Part of a small language model's weights.
Architecture: rotary positions, no biases in attention or MLP, untied embeddings.
Training: 131M tokens, 8021 steps.
MLP neurons of a small language model. Each row is named by its layer, matrix (gate and up: input weights) and neuron, and shows model dimensions 32-159. Each number is 128 + 32 x the weight over its row's rms, rounded and kept within 0 to 255. A neuron's up and down rows have the sign that makes its largest values positive.
Before each neuron's rows, "fires on" lists the tokens most often at its 100 highest values on Wikipedia text that the model never trained on.

fires on: "==", ")", "===", ";", " P", "1"
L4.gate846 [ 62 109  72 103 155 132 118 122 101 128 120 134  90 101 122 178 138 194 147 154 151 116  85  98  94 149 136  92  95 103 108 167 121 129 128 159  95 120 180 185 181 164 103 169 161 115 117 137 142 131 155 156 122 165 162 149 164 158  75 122 142 114 146 194 124 113 166  91 116 187 133 165 137 137  81 164 108  96  81 205 142 114 161 174 115 112  98 144  96 114 143 155 142  68 102 114 162  77  90 152 131 123 147  69 122 138 115 138  80 186 123 135 140 158 142 131 140  88  80 114 163 135 103 125 135 164 173 168]
L4.up846 [137 125 143  86  93 165 123  83 139 162 131 106 123 122 102 101 124 187  94 131  73 111  66 221 162 156 149 107 154  97 116 118  66 144 144 140 116 149 141 103 187 111 123  91 135 106  59  90 155 156 106 173 119 173  88 168 129 119 138 135 133 186  86 131 187 126 104 199 111 124 189  63  78 130 150 128 157 125 134 143 106  96 159 147 127 117 117 138 143 154 137 131 115  76 133  88 145 150 147  88 138 150  71  82 126 150  92 141 128 179  95 149 120  67 149 153 127 105  51  68  80  95 137 133 125 109 165  97]

fires on: "ab", "°", "ag", "ig", "ac", " 1"
L6.gate558 [122 184 118  77 106 148  86 114 143  94  99 196 120  81 132 133  87  65  60  92  77  49  80 171  78 105 153 155 114  99 132 145 110 133 142  64 104 112 153  82 108 153 136 178 143 159 133 102 102  92 151 109 131  25 108 117 161 108 145 117 159 158 136 153 182  90 154 161 141  99 119 150 127 139 117 122 180 149 113 170 168  94 176 144 124 155 161 118 146 173 149 120 152 116 104 111 177 142 108  95 144 173  77 141 109  80 160 179 129 159 137  87  93 114 185 160  99  97 139 168  77 121 117  90 111 110 154 135]
L6.up558 [134 146 160 114 131 108 171 130 151 136 119 149 195  92 103 116 126  94 104 218 119  76 117 178 107  88 140 168 128 176 121 181 117 152 174 152  97 162 143 203 131  96 107 141 176 185 133  97 145 145 139 128 105 172 133 188 111 142 142 150 123 184 123 111 152 117 149 164 169  99  88 110 180 159 123  82 182  85 166 134 156 113 138  95  93 118 124  90 108 155 105  99 120 112 186 157 102 110 169 117 144  68 151  73 137 117 144 159  96 157  98 134 171 112 122 145 176 134 151  64 177 134 116 114 100 151 178 118]

fires on: "°", ".", " do", " crit", " need", "-"
L6.gate373 [130 185 187 150 103 179 110 115  93 139  91 168 148 164 157 140 140  78 154  73 184 128 182 134 153 150 124 189 117 150 150 151 175 132  86 129 158 138 129 153 135 140 142 108 116 145 142 167  79  91 146 168 187 114 136 111 186 112 131 120 103 132 106 126  72 144 188 114  82 192 143 142 140 128 121 107  81 182 145 146  93  88 154  95 116  94 157 174  87 118 116 143 125 110 124  95 101 103 124 146 159  81 155  95 181 114 144 122  87 105 119 167 136 166 206 184  59 154 135 122 128 115  86 189 178 110 134  82]
L6.up373 [103 177 113  96 144 143 162 135 180 124 133 110 133 123 156  95 109 105  83 191 162  71 147 183 133 140 140  85 155 124 158 128 136 163 176 111 114 141 162 139  85 202  98  88 130  92 130 158 153 106 148  61 146 127  94 121 125 168 136 133 102  41 162 110 180  88 131 115 136 148 131  96 134 102 101  94 113  86 136 154 120 185 147 126 113 134  34  89 157 118  87 174 144 103 112 137 127 104  78 177 116 204 121 104 157 137 177 116 137  98 146  57 132 148 154  91 155 102 120 167 131 165 115 120 174 114  91  98]

fires on: "ict", "ific", " Play", " same", "|---|---|---|---", "own"
L6.gate552 [ 83  89  82 210 126 140 107 191 136 121  88  93 108 120 151 173 191 124 123  66 180 137 135 124 139  76 139 178  92 115 124 130 133 151 140 108  97 140  75 133 142 107  87 122 109 186 154  99  82  89 188  98  85  88  85 100 155 143 117 169 172  74 157 133 103 142 129 103 141 114 114 128 153 115 101 125 137 139  76 114 117  89 156 151 121  79 120 166  94  91 189 110 109 167 108  93 141 147 116 143  85 112 131  89 164 206 158 154  85 100 171 154 198  69 136 174 131 134 132 139 119  70 106 167 130 141 105  95]
L6.up552 [121 135 119 189 105  96  72 146 126 104 127 105 102 123 149 167 147 153 197 149  84 162 128  73 121 164 100  98 152 131 116 122  71  92 222 123 125  66 142 192 102 114 153 110 122 146 170 104 143 113  71 151 193  99 139 137 107 175 172  81 119 114 161 133 169 132 169  74 137 124 167  89  81  92 107 117 109  88 113  98  98 162 156 107 136 125 180  49 144 108 130 192 135 115 117 100 150  90 134 141  97 126 119 150 178  82  64 135  80 128 121 189 132 156 100 130 169 113 113 154 120 129 137 106 148  85  62 153]

fires on: ",", "S", "."
L4.gate67 [117 126 135 132 120 102  89 141 125 132 112 120 144 136  90 126 103 145 104  91 105 141 125 191 128  94 120 158 140 120 145 127  95 164  86 125 162 137 116 178 147 123 157 185 163 151  87 181  73  76 112 198 123 147 153  75 140 126 150 127 167 129 112 140 111 100  53  94  65 126 145 161 117 126 124 110 122 131 170 106  40 133 142 149 134 128 153 194 138  99 173 108 147  85 155 152  72 140 132 171 131  90 109 123 145 100 110 177 150 185 112 126 134 194 177 106 114 183 113  86 200 136 104 122 150 127  85 142]
L4.up67 [170 156 107 120 174  96  82 168 190 111  50 109 150 122 102  88 107 162 121 115 104  92 140 170  71 104 114  93 203  91 131  82 120 179 177 168 152 105  66 157 147 179 132 112 116 166 177 103 140 152 111 100  91 105 113 189 131 232  90 114 101 121  90 126 156 166 109  74 174  90 134 149  94 136  81  99 122 101  83 184  93 159 152 120 108 117 131 165 140  99 127 172 145 130  81 130 108 118 164 125 124  63 150 126 109  93 134 156 105 155 158 149  67 125 115 115 124 120  58 106 114 193 143  97 131 138 101 141]

fires on: " Ag", " /", " 3", " ag", "–", "-"
L4.gate678 [148 123  87 118 167 126 162  98  88 111 135 182 142  90 103 145 114 193  99 118 182  98 153 226 172 179  98 124 149 107 142 132 147 102 129 154 140 128 139 181 122  48 154 103 109  97 151 157 127 157 103 153 131 150 178 126 162 124 128 116 101 162 154 115 159  88  98 111 116 204  94 128 169 172 112  65 163 168 124 106 159 130  96 122 127 123 116 100  77  79 122 124  80 116  53 173  94 118 115  59 212 185 132  77 167 128 137 139 151 105 136 100 119  48  90 124  86 124 138 176 147 116 142 159 138 175 105 129]
L4.up678 [170  98 125 143 101 159 134 123  47 100  91 125 150 109 152 124 117 132 103  65 120 151 158 169 132 103 120 187 175 193 170  92 146 128 123 141 124  96 114 124 193 143 124 103  80 104 158 199  94 130 125 155 124 151 195 196  89 107 109 108 158 143 116 132 176 139 122  93 173 109 150 192 185 113  97  94 125  99 140 148 135 138 150 120 168 156 113 101 110 139  99  83 172 138  94 143 156 140 143 101  98 117 102  81 175 126 104  68 147 111 159 127 114 174 106 171 181 132 127 124 158 114  58 131 152 148 103 144]

fires on: " which", " first", " later", "a", " only", "rea"
L4.gate785 [148 133 161  91 154 160 185 119  92 117 117  94 131 124 109 107 143 119 124 148 111 114 162 173 139 151 161 173 128 161 153 150 167 104  95 104 139 143  80 112 132 187 128 160  75 161 112 134 107 184 172 136 128 143 189 155  94 162 156 135 112 138 103 145 107 145 111  49  96 109 192 110 162 165  81 125 158 111 138 167 151  68  77 135 120 121 127  64 150 116 128  94 125 137 131 150  86 132 118 176  77 112 115 112  86 135  50 140  74 157 102  92 163 119 136 137 139 167 131 100  96 133  99 129 103 143 216 126]
L4.up785 [154 110 110 168 149 139 166 137  94 141 140 185 108 165 180 204  94 198  18 128 156  71 104 136 115 105 146 144 136 134 128 107 111 113  76 108  73  86 151 116  93 140 212 110 166  86 171 162 104 153 143 139  79  94 122 134 116 109 102 127  81 118 134  92 109 132 110 113 137 145  84 121 107 128 166 194  25  87 128 157  87  90  83 165 129 133 147 140 140 117 113 148 196 140 173 121 172 131  85 105 132 149  99 129 192 125 131  91 110 133 158  78 120  73 133 109 117  83  83 178  74 138 150 111  47 135 141 117]

fires on: " o", " end", " pre", " contin", " occ", "\n"
L4.gate36 [145 154 157 124 121 132 163 133 121 146  97 110 131  91 168 127 177 171 103  43 183 136 150  34 104 150 129 144 172 108 163 138 152  78  91 114  98 147 117 155 142 130 112 170 121 126 107 101  91 120 112  92 120  90  93  95 148 137 178 152 121 125 182 145 137 122 149 155 114 176 130 124 145 148  95  95 121  88 143 160 137 167 109 117 169 143 150 148 145 149 101 122 129 117 166  96 157 119  82 190  97 105 162 104 112  67 153 198 123 121 131 128 164 164 132  99 130 137 122 104 111 131 122 121 142 147 135 106]
L4.up36 [105  94 120 144 126 112  89 127  83 167  65  93 137 166 133  90 164 161 126 167 140 139  98 143 188 128 123 139 125 101 134 106 158 144  66 160 136 153 117 120 105 171  96  91 161 124 132  98 131 128 122  94 124 148 162 181 113 133 162 113 154 179  80 135 131 128 146 166 126 154 134 124 162 188 120 138  89 116  80 165 139 129 135  78 105 126 105  96 141 136 154 180 196 127  74 154 122 115  36 162 193 155 110 124 139 123 143 113  38  99 146 109  90 198  87  95 120 120 175 110 132  60 168 130 164 108 133 158]

fires on: ",", " (", " and", " &"
L6.gate831 [110 107 149  92 146  91  70  82 114 109  86  90 138  90 138 114 136 200  96 160  92 155 160 143  94 123 123 107 129 154  56 158 107 211  96 153 138 146 117 142 141 134 123 141 130 177 131  99 100 107 119 202 139 123 154 160 146 181 116 114 189 104 127 144  96 133 148 110 153 178  97 121 138  64 134 105 182 103 157 124 138 105 152 142 121  71 138 200  89 167 114 131  85 120  83 150 131 117 143 117 156 117 178  81 145 173 146 184 190 162 145 136 148 122 162 198 143 198  76 108 109 136 121 122 153 158 162  61]
L6.up831 [135  78 121 112 121  46 124  87  87 132 107  90 147  88 115 117  80 207 141 159 135 166 183 169 101 144 137 123 160  77  77 112 104 164 139 141 126 137 139 176 135 161 119 131 142 116 119 154  98 171 109 183 162 160 141 134 120 133 143  71 153 110 183  95 113 100  95 122 174 135  97 149 145 131 138  99 157 134 103 156 110 126 188 152 115  71  85 154 123 155 139 155 101 123 108 162 148  95 114 111 108 124 133  87 107 145 149 140 195 177 143 114 154  80  74 182 151 195 133 142 135 129 169  80 205 129 175 101]

fires on: "ch", ";", "p", "st", " Go", " |"
L6.gate880 [160 112 179 127  81 188 133 136 106 180  80  86 123  79 140 158  97  86 151  71 169 166 113 114 211 159 157 160 136 151 100  86 120 107 139  88 177 106 139 132 144 144 141 159 171 121 127 118 129 129 143 132 123 138 138 130 164 157 142 168 140 164  48  97 127 143 151  70 127 177 149 145 123  84  85 129 147 221 174 148 118 136 126 128 157 139  90 165 157 125  85 154  84 133 111 126  76 114 102 130 130 150 145 143 143 152 136 170 123  79 144 112  94 180 124  97 160 143 172  75 132 133 120 125 149 113  81  79]
L6.up880 [ 93 127 125  75 124 146 122 103 120 173 100 125 122 136 147  62  89  91 190 170  90 118 114 171 112 118 100 158 171 114 129 150  57 117  55  26 169 109 111 167 172 134 105 137 135 103 159 161 141 127 137 103 163 140 137 153 125 141 119 138 174  80 138  86 121 121 171 136 133 132 119  82 112  97 180  84  84 110  67 140 145 110 110 146 179 159 110 143 124 193 164 134 125 166  94 162 104 124 128 125  68  70 175 137 135 125 134 152 201 131 163 105 141 126 125  92 104  85 140 144 160 113 108 105 156  73 146 134]

fires on: "ect", "ist", "ell", "est", "end", "ent"
L6.gate353 [125 141  56 148 154 133  96  76  97 128  90 104 161  82  97  72 114 164 155 119 117 175 164 136 114 166 112 110 146 111 135 105 142 148  80 108 170  93 117 106 118  84 140 121  86 105 151 130  93  84 184 125  89 145 145  81 227 111  73  83 145 114 154 133  99  63 126 101 160 162 104 154 165 125 103 194 137 119  69 141 152  61 122 120 131  89 146 103 145 185 196 129  77 126 108  99 163 156 133  99  76 129 133 122  65 160  81 199 107 166 135 149 131  82 125 128 172 178 146 143 189 140 108 164 114 134 185  74]
L6.up353 [106  98 114 131 202 163 147 196 102  95 144 136 127  91  74 139 148 154 174 109 126 114 148 125  84 163 129  94 117  70 112 118  94 152 147  53 148 137 140 130 141 127 109  71 106 134  80 180 154  74 104 134 110  94 117 142 127 170 155 169 114 142 162 130 157 125  84 130  90 125 140 131 153  89 124  96 165 141 114 123 114  46 142 100  90 111 151  87 139  76 115 141 115 127 105 147 104 164 108  92  93 155 129 164 139 151 142  79 107 138 155 144 143 136 111 127 141 140 107 120 106 100 113  87  91 119 128 104]

fires on: " appro", "e", "att", " me", " Rele"
L6.gate893 [120  93  99 128 118 111 123 177  78 110 153 163 121 140 152 117 134 135  79 123 105 102 128 126 117 183 125 112 137  91 105 131 115 135 143 178 145 147 105 108 123 162 133  57 207 141  77 123 100 101 113  77 135 111 132 112 182 167  37 151  90 118 124 145 103 128 219 144 147 103 138  55 165  80 115  73 147  97  72  88 157  78 113 166 101  99 147  75 136 172 104 117 107 130  90 136 120 113 113  91 172 118 129 104 169 178 166 160  75 113 168  73 113 112 148 124 137  78  97  66 104 175  89 187 127  69 123 126]
L6.up893 [103 134 153 113  55 143 140 192 120  79 193 154 111 111 108 141 166 141 113  98 168  99  76 109 158 181  91 108 141 143 104  98 104 144 124 134 180 154 158 133 102 148 128 167 171 104 156 110 153  90 113  73 124 176 150 173 192 121 100 166 128  97  38 145 114 123 128 161 131 153 105 144 138  90 115 116 115  91  89 111 101 117 194 109 130 108 137  56 133 160  70  95 158 134 114 187 134  99 150 130 119  78 167 108 147 136 166  76 120 130 147  99 162 120 104 134 203  92  69 142 147 117 113 140 125 106 170  90]

fires on: ":", ",", " the", "\n", " 1"
L6.gate103 [118 103 108 127 214 136 176 122 113 143  72 124 124  99 145 107 138  43  93 148 116 131 143 119  74 142 123  88 170 148 135 141  75 123 119 146  68 149 125 199 119  92  78 163 137 104  86 149 130 134 130 149 151 140 154 186 132 155 130 134 172 138 152 173  74 102 147  93  72  55 120 180 103 122  59 149 123  87 138 179 124 128 122 145  77 147  93 114 153 140 102 140  87 150  85 111  99 148 142  94 153  86  87 146 133 105  72 177  69 221 106 117 157 183 167  96 139 139 120 152 131  85 149 103 156 138  29 129]
L6.up103 [132 123 144  85 150 137  77 176 110  97 192 163 143 118  76 108  92 156 131 181  79 121 130  73 164 122 139  91 166 183 122 138  98 193 169 139 142 128 116 159 169 162  93 150 130  77 169 123 139  85 125 110 126  90  79 185 107 120 144 158 211 132 134 189 166 154  84 103  66 162 159 164 107  75 133 171 109 100 133  93 130 163 164 197  99 119 112 110 127 155 131 196 148 106 132  99 177 104 167 120  93  92 146  75 122 140 130 183 148 165 153 161 142 103  75 102  77 104 132 120 111 125 158 120 135 140 128 101]

fires on: "'", " |", ",", " the"
L4.gate319 [104 177 134 140 167  91 118 142 136 118  68 155 131  94 144 151 107 109  93 145 149 171  61 113 129  96 129 120 131 173 174 103 147 129  85 110 141 133 116 196 144  93 148 124 120 172  88 130  77 117  90 132 144 108 150  65 168  72  85 105  62 100 226 138  99 133 118  47 121 121 121 152 154 133  99 140 107  93 182 106 126 118  73 141 114 121 110 151 184 126  97 128  78  91 149 130 171 189 103 154 154 176 138 105  97 113 127 105  98 129 148 146 101 185 121 109 177 174  99 171 122 159 194 180 101  76 118  98]
L4.up319 [138  94 164 127 102  98 119 118 111  87  62  46 151  99  89 129 107 102 130 168  80 120  85 143 152 134 136 143  96 150  82 171 135 153 111 132 141 103 113 176 101 122 157 110 171 143 184  72 215 120 180 137 129 159 137 185 112 115 137 140 113 158 164 101 163 123 126  91 144 127 119 126 124 117  77 123 123 141 120 116 188 138 130 159 136 133 169  87 163 101 129 181 157  90  77 104 100 151 116 119 154 123 132 109 136 143 205 122  95 123 110 142  84 192 115 106 143 125  90  68 135 130  82 155 124 158  81 161]

fires on: ",", " (", " Un"
L6.gate531 [127 171 170 156 122 134 105 123 120 124 104 102  95 100 149 151 130 196 164 111 173 161 158 155 100 133 179 143 117 132 168  83 141 157 134 169 149 130  51 102 174  70 133 196 129 136 117 220 154 143  74 157 167 160 169 155 103  87 154 151 104 107  95 215  90 127 143 132  67 155  88 189  58  86 161 193 147 163 143 114 134 167  55  66  80 118 122 142  85 140 133 130  96  76 121 105 149 138  67 103 151 111 100  96 126 132 159 102 136 151 127 146 118  95 109 175 173 145  99 145 111 111 115 114 112 124 171  86]
L6.up531 [158 147 160 154  66  78 118 136 117 145 118 127 108 149 123  81 161 177 139 152 147 106 141 159  70 148 170 107  68 106 102  62 137 141 121 166 168 120 130 135 149 152 139 132 131 113 174 129  91 138  97 153 134 133 104 121 131 163 114  82  84  99  62 146  78  72 105 187 120 107 101 187  59 115 158 154 163 114 155 121 101  99 100  81  87  75 115 229 155 119 137 224  97 164  78 152 129 121 125  62 153 127 101  76 141 174 128 113 114 161 104 148 120  80  96 171 171 126 100 126 152 109 172 139 141 100 193  77]

fires on: "st", "end", "est", "cl", " received"
L6.gate205 [155  84 109 178  98 151  94 142 117 148 137 156 170  98 113 130 103 104 189 108  89  90 125  90 122 140 116 127 108 135 158 117 159 128 122 131 211 126 137 126 141 103 125 130 124 119  67 151 143  85 152 136 186  94 119  37 158  83 100 129 147 142 115  93  63 159 188 108 138 212 135 126  94 227 130 142 167 119  64 124 225 139 109 113 132 100  36 135  93 113 184 114  65 103 115  91 152 102 121 115 100 102 158  90 132 160 144  88 184 131 135 119 140  84 162 118  95 139 175  85 134 158 170 113 152 148 152 143]
L6.up205 [160 109 138 122  93 147 132 127  82 182 128 139 106 137 107  83 125 126 191  91 116 107 160 107 130 150 138 123 138 152 175 102  92 146 147 119 181 112  75 145 109  95 101 104 100 118  97 113 165 103  76 146 184  85  77 146 141  75 201 105 111 123 152  89 105  68 169 175 101 184 198 134  74 149  87 133 163 104 148  66 179 112  86  64 138  96  78 121  97 138 134  86 133 109 162 102 150  96 101 103 110  96  88 149 161 170 130  87 128 176 138 112 111  88 157 144 134 132  82 110 175 137 114 133 124 167 137  73]

fires on: "-", " the", " ab", " Team", ","
L4.gate163 [ 89 120 134 140 117 106  64 120 168  91 119 125 200 165 120 115 131 137 121 143 147 158  92 112 106  83 111 147  83 136  99 168 128 117  87  84 150 114 105 100 151  74 136 180 126 179  89 171  88  36 163 129 106 129  99 105  44 114 137 112 102 139 169 110 168 125 124 173 146  84 103 100 224 132 101 184 120 149 143 172 154  99 117 110 178  98 165 114 141 124 141 156 139  99 182 133 108 179  93 155 144 112 122 106  87 162 147 171 167 182 108 134 177 167 182 121  26 150 142 131 144 153  77 158 146  67 124  96]
L4.up163 [160 172 150 158  62 103 118 140 157  60 139 103 153  93 135 113 123 118 108 172 105 114 115 148 125 145 122 121 126  63  84 161  92 204 101 138  88 102  90 138 106 124  94 109 137 134 149 135 148 153 136 122 137 106 107 131  58 153 134 137 157 133 173 154 112 111 169 173 140 102  85  88 170 116  63 124 147 164  92 172 140  97  98 147 159 108 147  86 121 100 118 136 112  79 133 183 137 159 177  94 106 128 127 165 127 195 102 130 156 192  99 146  96 236  99 116 119 110  77 111 123 113 114  99 122  85 180 193]

fires on: " de", "–", "-", "E", "2", "ti"
L4.gate418 [161  83 129 112  64 111 124 108  91 182 103 129  90 133 128 156 151 148 106  80 150 144 110 169 127 161 151  92 137 113 120 167 115 119 115 163  87 134 140 145  95  59  53 124 136 137 130 105  45 151 137 130 150 126 168  77  86 136 151 121 138 119  65 107 139  87 128 109  85 186 151  75 159 178 151 125 141  69 172 166 128 113 100 176 156  83 138 112 154  82 109 108 132 137 112 156 136 141 105 130 133 186 143 104  77 169 100 163  51 122 140  85 146 151 151 162 116 171 140 163 137 117 132 119  86 162 157 127]
L4.up418 [ 84 127  98  68  75 143 128 159 109  95  78 109 156  70 114 135 177  30  80 136 152 145 120 157  95 132 124 116  91 124 105 117 124 158 105  86  85 164 137 140 148 166 131 200  91 126 147 187 120 118  95  82  82 102 140 192 173 116 117 153 125 139 131 123 115 126 165 129  92 128 157 218 136 155  74 151  87 151 160 154 124  93 128 103 195 119 117 145 111 166 109 128 117 165 125  81  60 107 125 134 125 108 146 120 134  85 108 111 162 161 185 113 110 139 126  70 147  88 147  86  48 111 121 122 147 143 106 114]

fires on: "ome", "side", "aking", "ate", "ing", " cl"
L6.gate293 [130 135 145 163 124 162 156 126 128 155 127 108 160 120 202 126  70 136 100  59 168 114 125 114  68 150 110 164 151 116  93 167 171  88 149 170 139 151 137 113  85 138 169 115 173 183  95 104  99 102 136 102 122 140 119 122 150 170 139 161 148 114 165 147 171 201 125 148 132  80 111  74 126 157 161 132 210 101 124 180 103 131 152 148  96 108 123 151 150 113 132  96 163  66 111  86 154 132 158 182 180 141 105 152 145 103 161 139 126 150 127 135  97 129 167 137  97  90 128 146 170 190 137 196 129 112 100  93]
L6.up293 [158 162 135 114 111 174 148 130 115 116 161  89 129 165 181 113 120 114 111  94 157 139 164  51  76 100  81 112 110 118  59 140 125 138 113 176 117 104  97  96  69 137 107  96 110 143 154 104 105 133 146  87 141 173 104 179 126 140 104 131 131 155 214 117 169 175  99 155 140  58 120  85 166 159 209  98 162 159 162 158 112 135 142 160 103 129  97 112 188  96 146 118 149  88 113 145 117 180 190 134 106 136 121 181 145 153 122 134 110 163 104 122 116 138 149 126  98  80 126 163 172 216  74 129 170 142 130  83]

fires on: " ind", " received", "ome"
L4.gate246 [130 151 138 130 169 142 129 152  87 167 130  93  93 180 162  76  89  92 181 131 123  78 117 139 180 152 148 167 106  91 170 149 196 116 141 178 154 142 128 101 131 136 171  89 143 108 122 168  74 102 117 105 143 101 135 110 149  34 144 102  51 143 150  72 171 151 111 116 142 140 110 115 138 149 177  90 147  74 124 142 141  53  60 122 161 109 133 153 118 116 131 122  92 107 129 150 141 149 121 176 175 164  99 144 138 136 123 216 103 118 154 145 164 138 132 115 164 101 107 167 154 161 151 155 104 122 112  46]
L4.up246 [144 125 178 143 110  79 149  93 132 137 146 136  95 183 135 135 141 122 145 133  91  43  74  94 134 175 195  99  94  97 154 150 132 167 131 164 105 143 151 100 156 138 151 101 119 124 149 145 125 150 153  92 157 108 133 143 177 134 178  76 118 114 125  45 126 138 124  70 161 140  74 156 124 162 158  76 166 153 100 102  82 156 130  68  97 136 108 134 168 107 116 111 158  86 173 126 121  95 145 156 206 124 136 136 176 164 140 138 154  93 121 113 119  92 147  96 134 123 169 181 161 148 100 114 102 140 172 141]

fires on: "ives", "y", "s", "o", "ures", "ies"
L6.gate801 [112 122  86 101 123 146 149 183 137 150 166 148 130 187 217 118 144 145 135  69 156 134 167 131 118 133 146 143  49 143 176 164 139 117 222 143 101 154  80 113 152 146 117 152 136 105 117 123 147 113 131 136 138 121  67  79 139 120 109 102 108 140 192 180 160 153 136  73 162 123 160  54  99 111 125 143 145  78  61 127 160  90 136  89 120 124 126  99 140 182 136 113 151 131  69 131 182 130 133  99 177 142 114 134 149 147 116 182 131 140 143 160 111 116  80 157 120 107 134 163 191 139 156 116 124  79 130 150]
L6.up801 [113 170 139 201 180 195 156 133 114  79 122  99 109 105 156 112 152 125  89 161 126 132  99  92 138 138  72 182  66  66 108 161 185 114 128 173 126  52 119 137 123 169 137  56 138 113 127  50 196  90 104  98 121  99  99  89 130  60 159 122 105 129 141 133  81 122 147 126 172  79 131 151  80 178 115 128 112 165 138 119 121 170 104 137 117 172 125 164 162 128 183 111  92 166  86 129  96 123 143 124 140 141 122 114 141 101 166 193 178 165  94 169 126 157  99  97 146 146 123 172 142 152 145  94 116 136  81 165]

fires on: " Or", "og", "20", "ag", " Mag", "el"
L6.gate216 [ 52 115 129 143 115 116 160 138 141 112 125 124 179 135 160 170 141 160 126 174 193 107 171 138  98  95 135 115 145 123 118  99 127  99 133  64  94  97  76  61 179 133  94  72 196 166 116 140 137  90 144 140  94  99 141 142  97 114 135 173 125 128 123 129 170 136 146 102  90 169 121 133 172 170 105 155 144 182 151 206  98 130 132 138 108 157  95 125 136 100 106 135 104  99  87  81 132 127 121 123 113 142 144 104  73  58 147 103 127 152 164 141  73 129 168 132  99 140 156 108 151 179 137 124 211 141  87 133]
L6.up216 [148 119 105 175 150 127 133 145 170 117  70 108 162 178 138 166 156 152  83 162 141  76 161 131 130 145 118  92 142 127 151 118 153 142 109 142  70  71 103 171 119 158 104  71 111 133 134  51 174 106  93 133  78 168 133 141  89  95 166 148 118 152 114 130 145 115 163 130  97 138 144 140 188 142 104 117 111 174 162 151 137 109 131 104 106 111 156 107 189 101 122  98 115 111 142 146 142 115  89 143  86 120 149 162 116  68 157 118 108 127 139 153  94  97 124 119 143 176 116 168 144 128 122 100 209 151 140 159]

fires on: " and", ",", "ly", "ially"
L4.gate488 [151 147 153 119 119 100 200 134 176 136 143 138 157 121  51 158  82 114 138 177 151 160  94  76 155 126 133 150  88 102 143 141 137 157 187 134 158 145  86  84 157 112 163 119  91 137  71 135 134 198  74 174 148  86  68 158 140 157 162 145 163 119  93  93 118 177 148 182 178 126 126  64 160 178 112 152 108 102 100 159  79 118 127 171 125 154 156  84 128  98 124 197 116  99 136 108 117 148 109 111 145 149 161 149 107 100  93 109 112 126  89 145 116 167 168 146 102 109 150 143  95 134  83  99 161 149 175 144]
L4.up488 [142 155 124 134 129 193 156 148 110  75 148 163 119 174 146 126  84 130 149 130 128 123 134 128 170 125 158 139 114 121 187 151  95 126 156  64 112  99 159 108 141 115 151  91 139 107 128  78 139 182 103 110 125 154  91 144  70 114 103 111 105 126 123  99 170 220 114 193 117 118 129 137 148 110 154  89 140 131 144 179 151  79 156  98 104 120 153 179 116 109 105 124 139 116 148 129 145 140  90  81 141 159 155 113 131  62 158  56 152 120 162  98 158 104 127 130 127 100 182  73  76 120 145 153 124  56 132 158]

fires on: "ing", "al", " w", " |"
L6.gate839 [101 152 122 118 120 108 102 141 152 145  90 150 181 147  89 128 130  84 124 115 165 122 110 117 133 100 114 162 202  97 125  99  94 126  99 126 147  79 172  62 166 134  98  31 164 172 116  52  83 134 148 103 111 179 144 126 116 121 110 124  69  67  88 133 129 135 160 140 113 170 142 110 151 148 130  68 134 154  90 133 170 152 173  93 164 174 148 114  97 113 116  83 163 132 137 138 108 124  86 171 110  82 163  97  82 130 156 108 131  99 154 190 165 160 129 139 137  79 125 171  99 115 139 100 133 167 137  92]
L6.up839 [ 88 155 132 121 126 115  93 113 141 130 134 219 112 142 172 138 188  97 147 128 105  63 169 123 169 109 169 152 224 173 168 198  74 127 105 123 125 195 186 113  66 140  82 104 144 102 116 108  96 144 145 147 141 108 101 118 129  60 117 157 129 134 130 131 120 158 113 100 109 128 117 132 144 110 147 128 151 134 161 135 122 157  69 113 156  64 116 175 104 133 114 120 195 147 174 104 153  74 139 115 131 159 129 145 117 142 111 182 162 152  89 140 203 114 160 112 118 157 161 166 143  90 136  98 160 173 121 106]

fires on: ",", " Spec", "ient"
L4.gate357 [ 77 121 196 132  89 134 135 139 152 120 167  84 168 108 133  96 102 108 137 169 136 173 156  90 128  98 148 163 126 127 178 116 128 101 108  71 131 185 131 112 113 107 121  75 139 119 115 150 148 155 145 121 111  95 107 148 118  97 115 161 173 124 164  84 112  84 135 113 150 141 107 101 139 116  85 141 152 137 222 163  96 124 151 108 154 105 114 145  65 137 100  95 120 113 128  89 136  43  57 191 142 122 151 165  86 124 122  62 101 160  96 111 112 140 126 186 106 117 158 108 107 142  98 116 116 171 131 119]
L4.up357 [159  64 148 135 120 161 162 156  91  92 158  91 152 129 131 110 145  79 107 128 136 155 144 119  92 116  84 141 163  95 159 144  96 139 178 130 142 196 140  48  95 126 150 103 131  86 135 102 133 144 106 130 140  85 137 165  89 148  83 146 105 115  87 137 145 194 136  76 183 132 126 132 119  85 146 129 154 197 115  47  78 113 202 122  96 160  66 163 106 107  90 134 137 138  58 142 140 100 117 133 186 201 128 141 133 163 150 111 130 138 106 174 133 115 106 127 152 170 135 108 110  78 127 163 114  87 111 108]